config.yaml
intermediate_size: 768
norm_place: "pre"
positions: "rope"
tie_word_embeddings: false
schedule: "wsd"
decay_fraction: 0.834
decay_shape: "linear"
MLP neurons of a small language model. Each row is named by its layer, matrix (gate and up: input weights) and neuron, and shows model dimensions 96-159. Each number is 200 + 40 x the weight over its row's rms, rounded and kept within 0 to 999. A neuron's up and down rows have the sign that makes its largest values positive.
After each neuron's rows, "fires on" lists the tokens most often at its 100 highest values on Wikipedia text that the model never trained on.

L4.gate599,209,309,180,179,270,223,168,186,162,239,202,207,199,208,215,144,129,164,259,184,177,288,142,149,213,255,224,142,179,185,233,144,229,134,180,194,167,221,186,211,190,266,262,291,149,218,211,119,163,249,253,234,181,185,236,184,253,189,239,139,190,191,163,198
L4.up599,165,168,179,184,166,186,265,139,272,206,140,111,191,181,144,177,285,239,249,147,210,172,215,122,230,169,241,143,209,232,219,207,163,220,258,200,197,276,189,256,229,195,242,216,185,158,172,258,245,170,198,170,252,274,302,230,203,229,110,271,249,241,194,152
fires on: "s", "ose"

L11.gate122,259,314,184,187,225,189,182,207,185,226,134,236,249,117,198,260,149,172,176,202,236,204,213,122,202,245,206,248,228,187,147,178,205,253,278,257,187,234,179,211,174,163,181,145,179,196,189,156,259,234,183,204,155,198,212,154,179,188,209,254,197,196,230,271
L11.up122,185,207,185,234,165,213,267,146,223,219,205,160,177,213,147,143,233,214,183,187,237,150,189,184,219,226,160,92,198,164,206,192,212,176,214,248,249,227,204,138,224,196,103,171,249,232,228,208,216,236,193,198,216,147,209,169,187,225,277,210,201,224,170,252
fires on: " to", " with", " for", " in", " since"

L3.gate645,199,267,203,224,196,201,295,204,235,224,151,219,272,247,200,251,250,200,231,191,144,210,221,191,186,226,211,181,204,116,157,273,206,205,149,247,214,216,179,196,209,224,194,156,122,144,207,206,174,143,130,150,199,210,237,136,187,255,212,187,193,241,118,152
L3.up645,174,211,253,216,252,252,200,188,206,338,190,184,206,140,147,114,194,201,172,222,186,215,201,181,164,92,206,194,144,161,194,146,171,165,150,159,142,184,208,208,217,193,152,176,149,214,162,264,241,144,237,192,229,166,222,222,136,167,195,191,220,181,150,183
fires on: " of", " on", " in", " character", " player", "u"

L5.gate351,224,152,187,208,234,187,273,226,191,250,207,165,180,228,197,146,214,165,169,162,151,218,167,158,314,199,294,207,152,182,189,245,145,142,207,172,245,173,138,184,212,221,231,196,153,197,282,199,233,188,181,206,193,267,188,168,138,195,201,239,202,190,220,174
L5.up351,214,269,249,162,230,211,198,202,189,250,190,239,217,211,252,204,119,288,169,161,230,174,188,186,173,216,215,145,134,151,206,179,250,278,169,154,203,193,221,223,184,178,211,229,214,264,202,190,315,208,306,220,130,205,217,191,251,153,237,177,204,171,212,156
fires on: "."

L8.gate227,196,174,116,104,206,218,161,154,227,134,177,249,257,231,180,109,118,191,223,192,265,248,268,163,215,225,271,196,218,166,230,195,201,197,217,194,220,195,226,202,177,184,198,187,107,187,219,190,287,146,224,167,229,204,156,145,204,207,211,210,182,146,245,271
L8.up227,208,223,205,187,194,269,292,170,182,114,177,292,159,228,207,170,211,150,204,195,236,207,149,172,221,205,236,200,132,152,179,202,213,146,211,253,230,240,164,226,211,276,168,138,203,205,202,187,301,204,214,274,232,218,201,194,188,218,233,283,128,181,159,157
fires on: " on", " (", " to", " and", " in", " of"

L6.gate209,144,143,203,176,153,215,179,179,231,204,211,228,202,176,168,157,168,179,225,154,218,245,204,198,144,271,220,196,230,217,282,221,133,115,264,201,190,154,266,205,148,149,203,185,153,168,251,203,193,202,134,178,212,219,203,139,163,237,211,236,167,227,62,175
L6.up209,177,160,197,284,213,183,131,184,120,215,204,213,210,192,206,195,168,194,189,277,168,192,237,288,143,120,226,203,265,247,158,283,155,239,146,208,132,216,227,237,202,180,210,146,174,175,185,213,230,220,164,135,220,200,259,259,190,211,227,200,201,231,153,191
fires on: " |", ".", ";", "-", "ic"

L5.gate150,225,183,177,247,245,150,231,171,224,258,152,160,190,270,207,174,179,194,177,254,144,238,225,185,230,202,261,234,195,221,202,295,195,207,184,182,220,235,179,178,115,214,224,210,250,177,213,220,173,189,142,229,181,207,179,193,225,221,156,148,194,265,225,226
L5.up150,213,187,150,162,216,218,160,173,168,253,175,272,241,216,230,166,270,230,198,229,209,279,191,201,181,279,234,213,239,125,208,128,203,241,218,154,156,241,230,215,179,166,180,180,153,250,190,176,201,161,170,185,112,206,237,216,159,218,215,218,160,122,158,187
fires on: " is", ".", " was"

L5.gate352,188,208,226,224,205,191,264,236,240,175,169,130,199,186,256,113,207,277,170,248,203,158,233,261,180,187,177,206,234,175,197,233,225,139,200,207,186,176,69,173,212,207,215,234,186,200,273,212,223,205,193,215,211,183,272,234,218,164,146,196,204,253,187,173
L5.up352,232,263,233,164,170,264,192,133,186,182,201,228,211,198,120,196,200,193,230,180,202,177,225,238,180,200,166,275,240,221,211,230,144,189,226,257,268,174,266,212,178,156,178,181,186,220,162,193,151,197,127,195,212,208,132,253,164,142,181,273,209,198,149,221
fires on: " it", "ti", "It", " this", "ation", "iting"

L5.gate333,147,168,176,219,157,243,134,210,282,234,224,171,221,203,203,217,154,228,250,222,267,234,235,140,169,220,177,227,285,165,241,203,204,175,159,192,179,133,206,192,156,120,235,151,215,181,214,133,184,250,169,223,219,192,228,261,253,186,181,189,127,259,221,233
L5.up333,196,190,195,205,165,236,192,194,262,233,263,111,156,214,179,202,139,139,208,182,223,175,215,230,200,132,180,271,211,207,219,197,151,202,178,178,204,198,107,257,212,198,132,156,199,271,144,204,189,236,216,150,197,232,245,225,175,218,234,178,247,229,258,202
fires on: "="

L6.gate315,193,205,237,197,226,226,217,151,238,262,167,269,207,213,242,221,172,229,271,214,230,227,164,165,210,128,250,246,212,248,262,239,262,184,146,159,137,187,131,166,145,197,242,178,148,242,176,254,152,196,141,230,154,235,188,230,169,58,191,141,170,211,212,205
L6.up315,219,172,153,177,181,164,199,204,264,216,229,91,131,142,174,219,95,180,89,249,192,268,197,189,244,151,189,250,219,207,185,177,136,197,139,156,160,185,154,201,187,143,298,178,244,202,202,178,209,208,207,174,153,275,200,251,262,188,148,131,215,236,179,209
fires on: "-", ":", "=", "our"

L11.gate413,306,203,249,128,233,228,206,224,258,137,186,207,228,215,146,209,177,206,271,211,183,163,198,161,211,169,217,173,239,127,282,228,127,204,188,206,219,147,202,135,211,163,170,237,162,221,252,227,128,188,131,169,179,178,195,199,125,259,274,206,261,200,188,194
L11.up413,193,178,239,215,106,172,175,136,212,262,224,156,125,175,227,92,122,189,210,161,184,200,209,159,177,201,242,221,242,166,212,233,163,216,104,218,203,199,218,182,234,183,191,163,256,178,171,217,197,156,215,176,256,169,182,197,257,194,208,195,212,287,154,171
fires on: " on", " of", " is", " |", " in"

L6.gate549,167,151,181,201,161,182,173,184,219,175,236,169,181,225,189,206,83,258,177,205,250,189,182,180,244,190,195,228,196,197,280,159,205,222,207,166,228,133,219,268,193,220,152,237,189,247,186,226,183,148,179,213,239,218,241,185,207,159,264,208,198,227,235,248
L6.up549,162,280,215,196,163,209,243,187,198,198,215,144,202,159,242,154,172,191,210,229,202,162,144,188,194,89,140,247,231,147,267,186,219,145,244,200,171,184,209,260,238,202,158,210,112,234,158,182,176,192,285,256,239,206,218,178,199,209,150,196,226,221,194,175
fires on: "=", ".", "man", " former"

L3.gate261,224,188,187,179,145,100,160,201,261,220,203,181,174,239,308,151,130,250,279,171,229,265,210,185,255,231,169,293,203,164,215,198,237,119,230,207,241,180,180,226,189,224,200,101,232,239,224,231,275,203,207,234,190,202,149,210,187,171,191,181,223,206,233,241
L3.up261,229,195,215,241,195,225,193,178,155,180,233,212,161,230,134,222,188,172,186,215,158,152,225,185,209,221,152,208,39,190,165,180,208,186,234,200,160,171,95,214,254,196,222,200,216,255,222,195,201,215,218,189,246,207,255,285,118,235,174,163,213,225,240,246
fires on: "="

L6.gate52,117,220,199,172,177,167,222,212,222,208,221,235,152,199,221,167,187,239,178,139,144,248,229,149,217,199,220,190,255,228,189,217,199,222,237,153,195,118,240,261,181,183,260,174,213,217,269,181,191,223,228,239,230,270,140,239,205,191,196,226,170,222,148,168
L6.up52,187,237,255,177,164,200,207,159,215,177,226,241,177,172,236,184,249,175,198,197,236,168,124,170,211,201,204,238,204,208,197,137,198,203,219,188,278,162,180,186,297,203,185,247,113,171,158,178,226,93,216,132,224,196,200,215,251,192,214,188,246,189,250,196
fires on: "\"", "t", ".", "—", ":"

L11.gate192,205,202,198,156,272,145,199,221,266,182,189,268,260,231,111,250,224,197,189,193,194,229,173,244,221,198,173,200,283,232,205,207,178,179,202,163,252,192,155,124,228,176,225,226,169,282,194,129,207,212,179,222,121,210,238,215,228,237,197,184,188,170,264,259
L11.up192,206,225,210,222,170,150,190,257,227,150,125,257,151,243,240,153,169,271,142,166,180,177,146,120,167,127,215,223,220,187,191,178,191,254,202,269,306,241,174,194,232,271,195,200,176,278,186,174,172,155,186,281,271,114,203,197,192,199,178,179,278,246,192,164
fires on: " in", " on", "ora", " as", "si"

L5.gate663,248,170,195,125,176,142,211,158,165,200,227,184,196,175,154,224,206,198,184,146,194,239,223,170,191,207,223,180,168,215,201,181,202,246,197,215,206,142,149,244,227,141,174,169,187,240,221,215,259,154,199,299,151,235,227,189,192,245,164,253,153,195,172,163
L5.up663,184,228,205,191,294,189,234,170,211,296,203,200,198,190,243,234,178,188,204,187,235,191,158,162,220,228,255,173,135,207,245,122,210,197,188,151,238,174,191,194,196,222,168,221,227,225,235,134,202,123,217,147,202,182,203,170,275,199,216,186,172,159,204,211
fires on: ".", ";", ":"

L4.gate661,228,225,173,176,221,268,227,212,194,222,237,154,215,208,192,174,182,261,242,235,174,249,301,161,272,270,221,177,249,122,201,170,198,218,207,208,250,206,215,217,170,231,212,175,185,258,229,128,119,202,230,207,200,202,255,218,338,231,272,112,129,208,246,212
L4.up661,185,252,182,166,156,253,204,143,245,265,140,148,186,200,231,240,158,246,215,159,210,201,231,158,150,257,127,231,170,214,207,229,209,207,243,186,227,190,216,253,202,238,247,175,194,217,212,175,155,189,131,104,168,228,162,206,243,277,222,192,228,127,255,192
fires on: "s", "\n", "ey", "z", "son", "man"

L11.gate321,166,134,152,188,166,235,191,230,282,250,211,187,255,206,260,179,193,200,161,188,161,204,258,168,260,263,235,196,223,191,202,208,127,239,240,226,186,233,240,192,183,242,213,149,184,258,202,200,136,215,154,239,216,258,213,191,200,175,185,300,164,197,120,201
L11.up321,124,248,220,218,225,183,185,248,209,205,191,177,172,161,242,203,239,208,178,220,113,188,237,254,193,173,235,162,202,194,184,146,210,268,239,167,238,159,210,232,212,211,189,225,226,188,227,187,214,95,215,164,257,221,205,203,250,205,145,160,181,196,186,262
fires on: ":", " ft", " |", " was", " only", "t"

L8.gate677,312,189,249,172,239,180,154,199,211,200,270,185,232,186,163,182,160,182,256,219,196,200,167,160,175,157,233,189,174,152,253,218,246,129,180,272,244,207,178,194,198,216,208,201,133,192,232,201,248,199,234,186,216,150,130,222,228,235,212,267,200,243,172,208
L8.up677,194,100,123,253,203,162,216,211,207,218,196,116,190,282,194,110,201,135,253,215,199,158,235,168,257,251,186,136,156,199,223,198,204,238,161,222,211,159,164,232,212,174,184,234,198,243,197,221,178,214,165,258,256,132,170,232,240,185,154,275,233,166,173,257
fires on: " of", " to", ":", " Votes", " at", " in"

L7.gate140,229,249,246,234,175,228,243,235,155,249,193,160,240,209,187,175,145,202,217,161,251,270,152,166,150,264,177,149,254,220,197,158,245,106,200,134,181,174,184,243,238,194,244,149,230,237,227,164,194,202,272,242,211,194,255,201,250,217,236,204,193,172,128,192
L7.up140,179,211,248,167,204,255,183,175,266,226,181,164,144,187,149,195,201,198,204,197,165,221,162,161,196,159,173,289,143,141,221,153,158,193,212,142,223,157,155,247,240,222,195,167,204,160,174,297,199,140,238,217,180,206,219,181,167,272,185,174,216,218,191,197
fires on: " to", " with", " City", " London", "s", "h"

L4.gate620,236,163,261,191,266,210,151,193,191,227,150,148,183,172,270,201,173,224,208,208,151,258,195,174,215,226,254,194,221,191,178,179,207,238,206,166,149,166,172,199,152,213,260,146,165,182,251,253,185,210,144,208,214,285,189,138,186,264,154,260,172,200,138,241
L4.up620,278,100,197,249,190,216,174,259,166,179,195,163,137,145,139,103,237,221,215,254,154,188,251,196,194,144,191,153,238,206,161,208,198,178,190,302,151,199,209,244,164,207,255,214,106,184,163,214,200,208,229,248,186,225,178,247,216,210,147,185,211,211,192,213
fires on: ".", "-", " after", "g"